Weights of a small GPT-style language model, trained from scratch on English Wikipedia.
Size: 9 layers, width 256, 4 heads of 32, MLP 1024 GELU, vocabulary 2048, 6.45M parameters.
Architecture: LayerNorm before each block, no position embeddings, biases, tied embeddings, ALiBi.
Training: a variant of Adam for these matrices, 204M tokens.
MLP neurons of a small language model. Each row is named by its layer, matrix (down: output weights) and neuron, and shows model dimensions 160-255. Each number is 128 + 24 x the weight over its row's rms, rounded and kept within 0 to 255. Numbers have three digits each.
A block is one neuron, or neurons of one layer that tend to fire together. Before each block is what it responds to, as a language model described it from the Wikipedia text at the highest values.

Responds to: Clause-subject pronouns. Subject pronouns he, she, they starting a new clause before its verb ("hoped he would", "said they were"), plus word-initial pieces such as he in heats/height and K-o in Japanese names.
L4.down165:181122126158105133116112118150116147147133172164113101137131117174151087134102176103145110121125085113124138123131115071131112176166074137120094146135110090134119084129148115102124153139110146131131134140161116107101103111092140135155144100123109115124089142083170123119145136177148118140
L4.down570:106116135138117116134089141131115135132125096140156154112129156183140096117071137132123140170167177138120116156125138089124076118136087108094124131138098097139080093144134124136112125128099130108126144142148151136131167160138149171166114127126144160165149105117130097120116179116156161122
L4.down871:116136160125152130117109127144126114142088131117164178119097148170131117110086149070159148111100163089158168122122172105176122142162137115085148136193096093149112171122088116132140148139108164129137137114131158106138125108108159168116170157101167167154124125125105141132158106091149144155
L4.down927:124122131124130187109117130180111137165087098110142142143094139144161134116123165172125123114113173099176106122107170075148076135144110088111160148091107158169082109125103065111127152161141136145113076131138112153096140113122108099150139133122125129137153096140104118114089159123152120089

Responds to: Digit-group separators in numbers. Commas and decimal points right after a leading digit inside numbers, mostly thousands separators in populations, votes and attendance, e.g. 3,820, 5,256, 24.8.
L5.down474:124118143129133112131140134121172162140169122106109143161136136092091103111106157123128120142119153093118098142143097092134124097125167134120142099156146132092122145138099104151154133090086125122143084161143155091142143129114140137114123075131143149142093131154163171122136149161144082115

Responds to: Sports text, word pieces. Fires on "football" in "footballer" or "Men's football", on clause-ending commas in sports match or career narratives, and on mid-word pieces such as work-sh-ops, Sh-ow, sp-awning.
L4.down55:177171162139079101109146117139114139083103134141094108139128172100113163090149172153128082142136100086104110147118113128157124139131105116141107107130191146127110122101139110145106105137063128125151107092114158103136141110111092180118111124115113153141122112161151128167093146142139138134
L4.down78:138117168097114116105150116154110119119145144121091096120131132134125093122099117103105134126108123125187135130126121081077121156105110125075136159164139108171134093115129147159149118126063114184129160127110120150128089117151097130118129164101120139123125124131166095134109149116127112168
L4.down417:155074105131145123107145149132121147114144138143141134179131096160131132160124122098148176116117128122123111156104141143114149182071113104146124141131111173118139101158137143136162105119122158165126102119131144125136116104162093107135110112149106146141145164104120134050157107156129155160
L4.down457:139141109131123126113102115070131126162164175084099153164174114120124128117125162106104145116094133144136079102146108088140086124155134114115126111164114130098158136132109078134113151156135126168142109097167124132150137115140143139141067092119142154150102115152124125117088122145130171106

Responds to: Year prefix tokens. Fires on the opening century-decade piece of a four-digit year (194, 196, 188) and on the comma between day and year in dates, e.g. in 1949, December 16, 1933.
L4.down171:121102145120147123159116139116120150127133127141099107107157156132115159112101119149160137135154133135099113157147106108139134114110155179123072074125134148118136102126128156145101111135132132147148120104149075104114150122164156101162088127102125089120134122117125165145148099117119148068
L4.down203:130116120105119095135134163091117178125086089161085078155157135171137085150125097117141139157115166101163120117137116155142096146129107147162096135119172148177142119092148131098155087133113151147155116149139136122191143120139144136172129116120103148105136152101100132118147129131100111134
L4.down273:136110147148119100161151174138147125146094110115099105116139129160133159148089131158172142162094136121127124162137137126122079122127131141162088129117149125128118142151125133116143106136122133099182102110169141102167103122141137116134093117163117123101153176144129128120109122123093109117
L4.down852:063160114112138162146166112109122152119089106149109127114118127157114124134119130103158138114111133144096126113143125150099112151117103117164141165107164131122137131153155110153137096111171112121103137075127132122173081156162141122073152110148121177148104144120143128115148143136115107115

Responds to: Article "an" and word fragments. The article "an"/"An" ("during an emergency", "an agent"), plus early word-piece fragments of names and words, such as An(t), S(aint), B(ir)mingham, In(t)racoastal.
L5.down839:116162115104143148130094165117093123142151127070175165117172106084121141104129092155169149157111189131137151162170123129125139133168142150122154151126162099123147130111102097176108111148111170154113083170105152120078152140091126187116109125106120159128104135134139153152141122090150153150

Responds to: Table header separators. Pipe separators in Wikipedia table header rows, such as after No, L or Minister, plus stray mid-word pieces in abbreviations, like Miss-ou-ri and CE-S-T.
L5.down188:099129115115143103115106138149084118154152113131130119129168076108098133090123119138174080109120114132149147115141132099138108106083126129132099140092129103144113099123144123136139171138131064131119142098119112082141083124125184130133117127122124086113130116142104112115100167122113136142

Responds to: Digits inside tabular numbers. Interior digits and separators within numbers in tables and stat lists, especially vote totals (1,5|56|,424), scores, and comma-separated stats.
L2.down14:119137113163157099146126163128095106153105109166125137128154131136152148129082146117111123153123184096092126157165117128131108141126138122129126128128140096126130132126152126098101155108105113097119163119162109104111097091121119125136143111166140119112125131114096124137156134126162164111
L2.down573:090118111127123113131097134143134107142123116107145118121169128105097117166125132118146104096133196123112123188168145103153113091195115092091135127098195087132139136136116139148111150114130115137148110089122115167151106124084114122099153141131100133130153133156095116148152092099156166105
L2.down720:113113172121112170112095126103119132173128111123109086159122189105147093136141115133161101112154120134148137168102118113129122130145145178138108145181133129125153120124140163094113118111185134126102167127124147077116135126124120138140135158144113132120152114125102088154148088130140173097
L2.down944:137097136150146119153129152136133116121106167153135107135140154141123113145170140142123096141083138118120084155130133128173128120106143167130106165120169151110130131141126147153084114059141116131137154173160127142103145098130131132154121136146127123105128091126114101116155128104121147109

Responds to: Mid-number digits, quantity openers. Digit right after a thousands comma in vote tallies and census figures (3,824, 1,083), plus decimal points and words leading a quantity (at age, a, more than).
L5.down517:089105144177125113107124107098119108137119107120044113151141102108164102139091125118130163146146129107103081127158138132155158145126115127068130123170138145108136103102124162114124093095119186121128102103139104096142156156119088140149124107174144138135108113129148103124117122116123098145

Responds to: Mid-word subword continuations. Second or final word pieces completing a split word, often verb endings like spl-it, inj-ured, caus-ed, wh-at, plus capital-letter starts like B-ournemouth.
L4.down185:152116163106153093119110163135150150112112178104134090145113175102171102155123128085093161079131076106147161122168108098150162134136149096146111135141108100111119108120144121126122141096112159135131124134116140144133075159102139127123125136114125151110098138199097081135138132132123149150
L4.down276:098163127144129155123126210150126128134143098113148125117107132139136084139170125153133149130161132135117111125109197155068155177143157134089162141118119131090133152119102170136141093163132128127169137125142103112092121111116137150128152098104120128076085165132087135105108117143126090118
L4.down873:112141092065167139101171141129125152086094100124112152123136107115140143106095107129131127093110146129136188128176108146126116164102123125164133147119114169156131163146129116134128107089134108139114141148160104128067129128132124101156086191126097130098111106099129108161165113131155109130
L4.down994:119138158116146160156091120126140118116138109125082092100089113151119159131113109128105135157112125185126146117185126102136120125127098144164128159140131131137146162103124169190098115171083114132120167036134159138142107152135106159099141153119102120122118089132138155131132119101149121098

Responds to: Predictable continuation fragments. Fragments whose continuation is nearly certain: "age of" in census boilerplate, "ai" inside Azerbaijan, and mid-word pieces like stud(ents), bro(ther).
L2.down87:150096124088124106107108123127091108119133086146112163135112096108117161074165125193089139135120139133121141188152138127156132117102068111150159115065140103107123104101103150120108140127120140119075112125149138160105107120138094165137117157130113114117133087156137086124117133157092166115
L2.down477:154083138111095090074112089131093067085095103123142132158115149169152128131129140130138138166146139117129136123096131127161097110192105112133105112120181138154123130157111181175123112117085128126072130130130092138153129136154145126120102106130128137128163094146129112155149111132115145132
L2.down686:158141126147122098133121087149137117159113142156103141109089104128147114150143109136126161172102112118138137169127142111102108122127145160114122133097118149155102169154116125131148120142097132143104101160098126125092153138174123135108123086137135125119165087135108148132119140133139141132
L2.down715:125092125128119105151131155121152114119122117154122156108126136122131099175157127113159128110112128102167135144139115158147094082179142133123110152143191149147153146157139121157106110151138157150141109170163122144175133100114096160139141135093130135112147125126168082122134105126124151153

Responds to: Biographical third-person pronouns. Personal pronouns He, His, She, her that begin a new sentence about a person in biographies, especially after birth or career details, e.g. "was born in Charleston.' His' parents".
L2.down152:144105109095107115149127153143106108117114136098109086096128113130123099164129180125134107150113108119132162145136131121139104147111109131102151113132152133096152135151152128098125141148097092131138149113114157113083124162136173088151121129100133174137115189107125120148140108120142116141
L2.down354:072108140146114153082142133138090093121138136100114158114133084163131145113116146124094133115109140149122153101127101147131154114143139131151130101139146171140151134085154128105087123107113147088112147121102148123128096113107087143148128150150157137121171110125133095174116094130129110155
L2.down847:146119147133160124141134119105113140131157139085141160126156097132137121142102118068144132111133124155123069076137126103115136090107136090134110111090143123149143097117150117167132152139102117124099186134106151086094099162112123146099163164142136148135131115145099140094109182093123097140
L2.down875:116106145162173137158135127163122134149112115118124155147105129122126099113137114116120152083109101105147124078136138076122129154147109137156150105127102116166107117116186112109154124127098072133145156125171171112088140206131177112138169109173131145132093111137133167091123118126188110140

Responds to: Continuations of numbers and quantities. Responds to digits inside multi-digit numbers (codes, scores, ISBNs, counts), and to "of" or units right after quantities: "100 of", "number of", "15000 sqft".
L5.down629:124127129118131168140156133101154148136162130119125118114103148157114130145152088153130151123103149105140133127137144119105121110135120110131111129165129135108186148109086139151162174109102145159138122105151149150154120127144125140117144138167133123117143108155167137128127121122098117079

Responds to: Mid-word subword fragments. Short word-piece tokens inside a longer word, after its opening pieces and before its end, as in Color-ad-o, bac-hel-or, Vol-um-e, Camp-b-ell.
L4.down31:131108108108131072117168151143162164120124161151106105194110138136135127110177114136149137138145170072162122178136120117152093086074085132128139135125098115121088075109114092141142109123116125135124171118126110095128120100108160123138147102130106122170133127119169123114118115157120129121
L4.down344:138104137089129107157143117139143125125126136143072147147156155145112115141140103124123110124106119137148142079153154105164104102147115145160103089131154159120082123120112125088148121121153123150126132121144093106138146121131141154127098179117098146118160112164082099077092113173097112183
L4.down453:120153122123137140122090098112151107104143149101171129129089122089096157129165084131131115139115126122114082175130158154134131101116179150130119165115137083108073145140155119132162100128138097130119121099096170092109128128130118124087158128155135126095145118148157127136115115138107139128
L4.down826:153110176098130112142130139127095129136122117142150126143142175167103156156167106107106183108117139100146152124170113090099165120115088103151156149109099118156153146147149101103130133073151146133104120143136095120143144110157140147143120138112148160134123102127159120110138134155098121125

Responds to: Clause-boundary commas. Commas ending an introductory phrase or a clause in narrative prose, as in "During the end credits," "However," "led to another coup,".
L2.down166:121127117141136122141159151161156107151127142120140136161085146119152054099125115136136136097188117129117127092143146150135120122103148133098114123089115108124118099126134109131091133096151130101118112151132096133170095100118153158110122140164131144135107136168138132110140138169130133125
L2.down216:097107148124173162128145154140118108148140136160104133162139163117101119087145131131157130128151121143136120096108160099138152081174131169094147149138125147145092137135140139162122099118135124130213104127111146136098119113110169104131150123136047141128121163096122149086116093130128098098
L2.down268:175126143159147162113130097136097153119133128104147137133180103134103110117103168098130145127132109131117145077133153124132115146123141128167133139122160099109174114110129124187109143140112108167118081101149087124107113137119179064091128120082110150161139155085183159165101124136127126142
L2.down778:094162130133111139105152144152139131130129110147090088118112138114131084110088130129129171126154130128108109152104072095123138142119153142084135176125136165126141142125139116135173070143156127154110131148127122145120135159123132174136104122153108119143123171139167107113107115147102108164

Responds to: Mid-name word fragments. Inner sub-word pieces of proper names, mostly people's first or last names in lists, credits and rosters, e.g. E-ric, T-ro-y, McEl-ro-y, Mihal-ac-he; also fragments of place or brand names such as Bro-ok-field and Carne-g-ie.
L5.down272:080093101152089082116143192144102120107162112119163132099154131155094163130158126144132122111098123146146132116118111135149100122129142127144113101101136119115100104164132156100104132112139167172108101122176120161113105130117138086116116119104124133133121177131058123156115124167115149126

Responds to: Mid-number and mid-word pieces. The first digit after a thousands comma in vote counts, attendances and incomes (652,733; 54,817), and second pieces inside words (Louis-ian-a, Cath-ol-ic).
L2.down575:107124109127117168116121095169133134153135082148154093127183118158136164141080104125094134142148116168161135125068105139119103113124123105139146140129118144152133107130130139110126073084138125115140127158122104114154139125095150118110095143150138179113113115140130121165124130126105137135
L2.down676:088118100105097105173149168157111131111144142164116156124127113138103076168106172191157114130114100151109100109132157106093149146143116141130142148096177105123134160095103155118150098097143125118138126115143127153162104115179126138141137153095145145084147157157129114123094124097109146129
L2.down904:137129123113061126123138109151123123134142122101093120134134077166138076128153180155085118131081122130163137117111171092132122111135145154170158152094140099158135144129130157101174062137138130171157164103122127105143119145134125158148116139117156141122157145108128147126097153121117100109
L2.down1015:093078174128120098154099119122119117137119104147130147131167136171146129139147134142089120128114153104148134143103148138131143117156112140165119150151157130086143113140146127121115105075130135172127127151148172100160119137106105145163123111112163124125158101143139120079116087084053101144

Responds to: Pronoun-like word starts. Short word-initial pieces that look like pronouns but begin longer words, such as he in height, she in shear, o in opinion, n in ninth; also real he/she after commas.
L5.down111:119139145112138155078105117167095121130143141165162128109131101123081091160122168107129110165166144136151117128124075090146144102168132144157119156103142151129082135125116101158144128146116106136096100123144110150082123110155111123106153125133150087156141132156078122173110108159135156091

Responds to: Suffixes inside proper-name titles. Final word pieces completing a capitalized word inside organization, award, work or place names, e.g. Psychological Sc-ience, Civil Avi-ation, Rossby Res-earch Medal.
L5.down955:110132137144170125129114165117143093122101084101107135137106139109132097135174139100131162143094115171147139110138095166075114116115094114176141150119092157137153119165135141157127100140116102107150171125157131136137121091135117104102167094146123109141153138126147103151101154115123128124

Responds to: Quantity words before plurals. Quantifiers and numbers that precede a plural noun, like numerous, several, many, two, few, and "of" in "one of"/"a number of".
L2.down32:092160134116103131129134199138071159158176144074122144092132149132109109114089145132156117131102074131106153102113124120144124102171116142108183093126112115123114132124112150082119136107143112133118151125094131137105111160070156117171142134119131163141119115151143142131115176141119140136
L2.down504:121098127126126136132092118140096152123133178112112131125094173115095079091097094124127112118158099091100125133164076098131077078121172139112136107173115132153147104192141160132132093142124129160151142133129137094100088171117091163125140149144126128135136131113085131138065172096158126103
L2.down629:151079147105085140123114152164112154151134130145135104114160137111128118147103085131114106124098144133134148109133120136129103105103119155167087100139119091168123098116147106093092088151105133137107156108133109122109169182117128149190154118123098145163123142108133160100105151130154141138
L2.down995:095120109136112166153102092134095102109145134143098130139130127176113094146155128141096081144123127117179143112156110091148084132163123131107100129158145115099108110125107143140147138134138092136153126121086120111095100168141100154146163120150125175136096128118134123183160159125123109103

Responds to: Dates expecting a year. Tokens just before a year in dates, mainly the comma in "Month day, year" (October 14, 1994), also month names and until.
L2.down168:164104121114166146152134152128117140125116097126147147125065177120134123140094142184139121175128123138077128121096170115109129139142162109128147090119130121138132162123079119129143131138134098167167136076160126160077088138125100143133147123128109150134108093118087157155163088122132111144
L2.down262:107150103106121139161122096129134161172141128147114128107165123141100124097169146155105122148133105118107101113138123134146117128128138121124129133113166126143143111123102084135170133148140104134099122129116140132133075139084116104104094095140102132162162116150109137134100161119113147120
L2.down626:116128115131154182149117107153134125130175106144168108121159120102101138098131162086155143112113124127098103135147133106099108151125118147115143133122096131149162109096157167130131134097126186124123135094149114147148105138124170158126157137176145114113106079111146132117128093108146151143
L2.down804:074130125173150152111147120125120169137109085134122132128140126144111177139171157127095173124111149107132127182125156146128114134142114074079139101146155127135144160115118147152125171113123107128146140116145140152165131167152110138115123120093096134186132092130138116168126077123094118090

Responds to: Noun-completing word endings. Final word pieces that finish a common noun split into subword tokens, such as Cemeter-y, indust-ry, Commend-ation, Comp-any, mov-ement.
L4.down237:156144084112119159110121179139135134118140108174103115133147110094145107111120144111180126107099146097146146157116103146103171114089156151150119129145114133160113139123098125135126112108130110156093133152112124112165082133101136116125147144158137138176116133101166113127133135133146173121
L4.down366:119117174082097139099076148158083105146140086105145138128118115134090139098145123192130138125163121145089145129111143096099129121118121120124137135085162108116138157154124125090158130111114088119100127128115139120125148127150116130124120147114126141180103132096098102124129111123172159153
L4.down689:116132127125160099140127148159084153134142082136128117129096124102081182136091126154160111132147113142071168175157126126129168120139154122139150114143137152141143148145107158160139135133142109124110138165067113114127118162164141138118135171121133112098123159129085115134097095153133119163
L4.down799:115128093116132185090114117093145129078116112092124140131117112163119169130110118132119110081141118136120126111148142079081137113145110109122175100120098126133136111114155122182126141095134137157108138157135125133147110164157157123138145127085150115099122178090114127116138118119115104130

Responds to: Word-completing suffixes. Final suffix pieces that finish a word split across tokens, mostly in biographical or institutional text, such as execut-ive, academ-ic, assist-ant, archit-ect, col-lege.
L2.down188:153117104124140188155152135103182130129133146146117210134150183107102155160095118145120097123133146125070073162127166112121115110075133127159128134144117119106136140138121113128128109143140093114114111147141142108102137135110132144105147124115140154131143116119088109119115107157137112125
L2.down222:130175099110082138150150134110137143127117131152116147098133166129116101133111128105099142141137154117133119133161115166129091115114115132140152163124126124093121128130147109118171112163104152106117120119148087131147121131128107143104108105129153110159088151124145140122141164135098110158
L2.down368:139126177132146127203118128122105105141163132151098110115102082131128059155128100139108131122141097123121103176136118138148128095114142152132123126146123097129112096114156172114181081172152153156097125119095175141127142137142114166124132161087141079133157148100163167136110099127127097139
L2.down623:173134106153178129133156127136136155163152117105128119105118097097143182110175130096123138113157130162151131155158112153095158154113127098115163127108114125098086100117146115128158040102167154119114164113106136141106139117112129134070132144129123128106102105115162127106120083126138123107

Responds to: Indefinite article and name pieces. The article an or A opening a noun phrase (from an agent, An earlier), plus r, l, ur pieces in vowel-initial names (Arkhipov, Oliver, Irungu).
L4.down169:159080186090128121137117154109135145193119116121148144117149175128108135121135099174108138120149121120150165106120146138152112133133090111113109115139119131131147131136161115165176126110138137137112129129155137157082073110131137121090082095174114137103111093078146141153103100126135174099
L4.down892:146155117111140131170121140160157150132125090153168106113137107131063135139129098122131156099151135153138123126134097073158153178095129093112173135128121147150152093141133130143156151159125119162110116121104116183107154132115113172150113167141111150144082166120127151118102144151123156121
L4.down893:164155117098143118143144171126141108115132116133181117120113134104121138151116160092147107125196125079128133113129099160134127153126107108126157156155180121134097081155130125136130161116117121124137118130096109142112139141132108106136147168127128153145103146143129167115140169100145154147
L4.down943:130182158095162164103158113102139199085113101117158112115154121090131154129098142060152136113135123105151114111157096149094115180115114116134121118078096119112117166112163089135101159096112107161132140134127133111166165116123182099119155124124073149144071144171154161122144139146119157106

Responds to: Inside personal names. Word pieces inside a proper name right after its first letter or two, mostly given names: the period after an initial (E., A.), Al-an, Br-ian, al- in Arabic names.
L4.down513:116123129153114064157145114084172129179115128122098143114127108136114117128136126148125159112084152104119102102124150131140148108171171143118086180111089157142108148168135178066100111124129112143136163114138132147137125090128129134152087135150121134123125078125129170136127123112093114098
L4.down553:116126150130124123122122145110093113119121152123103126087110129122129096156139162145098159125124098110097170148127154127135140105135127111120125136128128165112090107139137141124145134163125107190137131107106202125121108147116116175141175153130153129130134149132136128135110107133164092100
L4.down845:134081143193136112145123139098125086156144122097106146119107146123158095176153115102115160128096146118137123154103122110161101141096139138121133109125109121125086155169162098146083150123160134080115152097112172122118107154114165110091125106104174090120130127139122126097146155183142164174
L4.down971:131093126164124096142144176096119114111120090102104127094139141117134125125117133145112137113098095129121101143089158083104114091144147114149137174128132178147145150122086109107117120113104123170168159110113120146126150138154105123113115081141143131156140076157139127114118135083136108087

Responds to: Year prefix fragments. Leading pieces of four-digit years that still await a last digit, such as 199 and 198 after in, born or dates; occasionally mid-word fragments.
L5.down13:092106113154166119159154148143116138157145132158140126106168125110157121146068113109129167131145113129127113170139095145105154111147135161143100123128149167119111102157103153140075116105123098145140170117154120099128139071129172124129087118109137141055112120137088164140107115126113136100

Responds to: Mid-word fragments and semicolons. Middle or ending word-piece tokens inside split words (Som-et-imes, Sa-und-ers, Vanc-ou-ver, min-ute), plus semicolons in abbreviation keys and table cells.
L5.down610:103129125134132116138091110134106134148148124133131136133083135103098142087129132128135107131163130132124139130124140150161137101135113136142133154125153154107069118159129118148108139158122137127099122115107106121162116078147130139147122120205141097153152131148067190080122137151103151129

Responds to: Leading number digits. First digit token of a number in stats, tables and figures, often after a colon, pipe or verb, e.g. scoring 20, enrollment of 511, 128 MB.
L4.down102:102148152164144152144135124129119157135114094151125162111188146150150107125093132134153158074140123106109112093100134108116194108162144145140151129127100146170132123131139098116156142129135130112111157103118113131130126100054098137138133110121103147161118144102145175100138116124128176145
L4.down526:120103096123129140129149147134125125137197143135136148114111149147106117126110127113121102116152106145143123157131110112141093119153172192120144125135137139126125122136093124118141122123135117114086149112159131110084115157110123120145137151145153194114088124094147101110158105111102142162
L4.down702:159100132131155126126165172145114114119165121142128109132124150153157100123145144127069120113091168129147136148050154105142128127141129124132124091137191140105125125155124140120150116137108094211115161120114130105073163092135110111123132146164100130127144122091138098112102124147137130122
L4.down748:157102098078083111110152152106146113113169153122142140130114120158113123143098105122123097154096092177120155163113133098117129148141153199163159144139151161132103128141127110139135137128176131125127136102108125103096094124185095125154121147125161172096104143141143098131140120120121118136

Responds to: Passive predicate after was/is. Passive verbs or naming predicates right after "was", "is", "were", such as appointed, called, named, signed, commissioned; weakly digits and name fragments in tables.
L4.down316:115107114123135186135146128111136125141105126111095188105140118148137138148125164113104129096150141123156098116163134114132120118158158154098102120167129149125189157121105144107143134105110109183149141098112112115073136128113132120132126168136116117178095121141114146133152105115084145108
L4.down856:160097138151113126129111096133119133150164145113100150135098161104158115116126127142112151108191171095139137123112131113160127097096150128103118147128140135077124117156135073136110148157153112082130083074165163139139129113115141106126095111135139150133185152086135134126097106113131106135
L4.down905:168116076133128164127127107111153136087129075119150164128115116142130100123148169134146109132125151157140146120120133109107101124121102140127157106141114127157152128159101186113156122139152134130113129150141100126081099123143098147129164149095155112127130120120104108121158159118117155136
L4.down946:101138088153166094121132112112143103124141141103138153149156129160133118110137150114161114134138158147165106100117118123116126131085103115125135125184108127155133094131148185148115131102136140137141122117104120122119104138142154126140101138138159147088164100117163149143139133156093110125

Responds to: Predicate-opening word. Fires on the first word after a subject, verb "is/was", or appositive comma, such as also, a, not, now, as, in biographical and descriptive sentences.
L2.down12:114135156147136101124146093138112100137081172176143152102099125159139115112117102141147101134120140125107116110144106078123135119167131149150099105104187121149102111135187127126114112164102094079186100148141131160140151118136150108156147087107166110081111143157126127122132159111179100160
L2.down93:115130142106129134110101147109127094123137139106170102143146133141155096116129165170128148142143132089136110103114087145117126134171148102139109115115154115094140133134124132114145146116128119121158122142133157164132130155080143139105094088139138108151107129157148130106173175102105155130
L2.down643:141172124113156093137136106117129113074156117129105069144111161104125128132122111153103120135133146109087118119097145131064153149125174121139160085134098139146125163103102127101119119146121197140154120146110141166162104148100109172106146106130159148100141138193156131152097165129155129118
L2.down985:082147155135147099141118167135122102162088084158116107149177127099097125143174139138132159149111133108108117147131119161141117108086132096118087130146123087128152110125140120121119139125160107104123123102118134102119148127098148152133163158172126143135138164146052132126109173104111126111

Responds to: Mid-number and mid-word separators. Decimal points and colons inside numbers, as in vote percentages (59.8) and track lengths (3:36), plus fragments inside split words (Sw-it-zerland).
L4.down49:106141170154129138151096132110123136100104079165114138141107129093148078127150140130173148123131131156160128132154130101126109122146115093118115118112151148125137106092101137091118071148123147188127100130134110165137143111164107165151112142129105120165127087167155121070144143121113132127
L4.down389:079094144123119100128116144116110108111110133140128124099092143128120137144152149118121113134154127128138136163115109074123187114160136111110130165163139109120164078115112100129139117136066150108153115141100121090126141147119129144091127124133151100145141106134156133166143169082101136154
L4.down488:144133145129161112088102118139102160130117116156120180147088110106141107141100141139148091177151076122137117150154148083134145154116071106143153137122141114132105139113103140095135134102123129136133137113086168075192149099171137109122142084136086135130136117135124151134115132111127080128
L4.down840:117132135144140117099121112144091135125108130151137148120130086114131106113117095175121125143075138106133142121155124171152105141112155119140135162110120113128119116099109118144117118136112136108112108163129111115160143131127114162171160134122146124147129101133114129119132176150198117154

Responds to: Completed first names. Final piece of an English given name just before a surname, often split into word pieces, as in Bri-an, Cra-ig, Jud-ith, or whole James.
L5.down757:141121141118137106125141161110147133094171110091128109138112133120102134122113118144184152110129118086140087140147185093098158118137181111118145155122123153159123152104145138093131144114125158165156125124129101174152139112144090140115128111131134119107134127129098152105099092101122121119

Responds to: Mid-word fragments, sports text. Early pieces of words split into several tokens, mostly in sports stats tables and bios, e.g. sc(ored), Go(als), qu(ar)ter; occasionally table pipe separators.
L5.down105:111134088152129132149086109109124131127153108117104161133154140108169123140087099129111155174072101089113080152142081182117164151143111104098138115155139098111119112109141162122088155127115109149162128120118133153164187123135141148140105104147076118173111135119083141085133143111122104104

Responds to: Past-tense verb endings. Past-tense suffix pieces like -ed, -ated, -led that finish a split verb in biographical or historical narrative, as in settled, collaborated, faced.
L2.down337:128112139101095103163124151149086114133101126164073101138144187120149123151141107142087096141145100126080102116101122139111135122140124107123118130158129134122158112102134124139138102132131162162137114142172107114125121119163108124128121155132119135141156127119167148086098104134127093123
L2.down551:135109138096088121109165138143145166164142184075121130104158140130122145096128104114158138103130107112111152111140103185154127119125142071128176158137139131112115128150159125112128136095114116125143097076131083105165121124146157101160149158143091134157110141126179099107129134123153161121
L2.down636:084107122106093094152102145129090127080122124091087128116152134135113126128137118136100103091169123154085094135155122107123129120156136126128108133120165146086179130124067123128149126164156128134125100110152122154124117138153129119137103177118135111129145101171119133093113144126152111112
L2.down815:093092115136122137110135107118060103147107137113141161111191107131141138156118104118135168160106147156142114133114161127130113136148115152152108133133108186091135133111120126122152138140118123161124119142138124086094115112159123112159067113160117093136135140165181143111099102154171150104

Responds to: Mid-word name pieces. Middle word-piece tokens inside multi-token proper names, mostly places and personal names, such as Ang-el-es, An-ton-io, Cal-if-ornia.
L2.down140:115148142141172134131125142120111104105138125141130161099108140148121103093122135113133127156103119119123122134173141156127156119157099119188134130157100129150078098148137158119160119135142099138135099128166124112086093145153151096148108123156112118098169125123127148129131104103188110136
L2.down292:145117151122126112111072130138156114124105164168093124144115166173115111146151127108126096184094118167131113120145095126140096122130148141142086119138160133115114105121158095128118076159091103136174124130147132113175155157131163173131096086182131112142146081156133116106120128092127146174
L2.down667:158144141091107080135107146129116131144093145097141091135102108140122139142139087136148137162128148132130129150108146137125122086116094072127126143146176136114145123140108094142125151145128148127106115137114098131136146112153097103162102180136133136103126118120170079110160108114146124143
L2.down865:138117162140072128137105120154137141155123093113098132120162101141137114116130151113102157150135123139174132129136147109107153148103095136122106104150088146126085067083113164098137145171099105160149095088145132115095159184146105137131137139156143123142137155160116176124146142087141141130

Responds to: Indefinite article an. The article an and word-initial an/n pieces (an|alyse, an|other, A|n), often after and or a comma, before a vowel-initial word.
L2.down355:129116198144104115155136169134121113176131172158136168152138146101147109113154137154125142142129129124119157114088085138147142153129110151160115107146099127082074122138157105116134127081093118140128143103163140139132167201153132156138109119121116141118122124102109129118101119135111127123
L2.down655:127139120134118098122139146114132153118140154095143154082153122141151132134081106136151100116156152119164109113150104142160121152183139146116133123123123085127135124140146140131096129098129158118182083140157147182147169131081147120123124126098140130108131149161105161141124162113111125131
L2.down871:116107175133168143118181136085119123142142104153126139106103101144145142192138107147101115104146168122134122133153110138127113145131115141156152078181123148141142126185101123155162162126132113111144120130133159113147141148133098130128122123102153083137138149102159162161116136117131102085
L2.down984:144110139141108140126141148098121103158168133129180103057155076116102125127131112115124133156128159121122137154149105097099123150126129102121100162092166152113113144124138130159132164118123067158134129162123110110070117145137137155144099135150156121106102113158131149105108093131135120113

Responds to: Numbers in tables/lists. Number tokens, often the first digits of a larger figure, starting a table cell or field after a pipe, semicolon or month name, e.g. | 10 |, September 10, L105.
L2.down63:096129067087110113126160125124124103160115086167157098135158147136104166148118125136063145119126171107145144134109108112141115137078147120176126158110097151166168143081112162151176158122156146135110116136163126123123138132155087126159119130120117125101116122083121131106146127125149123145
L2.down218:083161136141157113108127119124113110151109115130173115122105105132126163095145084114148172142147117126158143135098116073095113181076136134162120128096098121128132147132128130133110101089146102109145131153133144123134097108156093115118139123121111110093134107113144053127132136165102119163
L2.down819:097137134140117129160166157138151150148152096157138145103097123146143112144183134124159111161156138129081132164174096126105094147112132144126144111133111135135131140112137113108115136116140126117136130115129115170139145128132151098142142158133154147123139126101132129081150183103155106094
L2.down960:125130110120164167186186106158148132104131117137101124127150126164077175116121137144077151166154142162092119147144136113091117120100148166159111100134100130136124176131115124153112105106111089140132106090125118041120130134136122151123135131132103137107128134115108152085149168137148140125

Responds to: Mid-word fragments. Word-piece fragments inside a word split into pieces, especially "ro" in railroad, Broadway and bedroom, also "re" in stream and "ri" in Warriors.
L4.down141:118159157125125080139149200145134122129136122140138131059092141105088138121171150181142131106107105151128143144140127098154118081144167061151102107106121154120160162138126114167126114155120108124158134144161095151125084143094153156178071153188121133083125105118131116135160120114078150140
L4.down335:108093137099123087127108157116144116101170133126162087119072104121156105084138145137120154115127126157123142159124123100093143121167115150157132113113154149123160124142135121172112153121118129140157123106186156139134090168143126143166121112167116183097129183140119155085122144145164117135
L4.down980:135135131130164147103159166160135129157085115116129116120109129145169127103140125118109112108126150081149088113133137145107150144121115157098112099147104155143143157127124167131158102132110112053110117165097140150151077138131109137100086098101148142120095173129112164096142124147092142131
L4.down1008:122196146176117142126146152150123113094132110156189105103111118138078113102140142108081110128163163133122165098089169109118096130111148120124158102111103132116120108091125138157110140133114143142111086136144159182106114162120107129121146103131166144066090103139131147136111111126188112110

Responds to: Past participle endings. Past-participle verb endings like -ed, -ained, -ired completing a split word (built, inscribed, retired), often before "by" or "as"; also "well" in "as well as", and digits in tables.
L5.down305:135132111121166153156168139115184107135135095096098110125104116133116137116121076118142135122145147093084115118099105181150104131143123148102139160108134110091112143154141107147161116166138108102123115135136122093131117146132092147128129130166086116116143157124132115121128118134126123116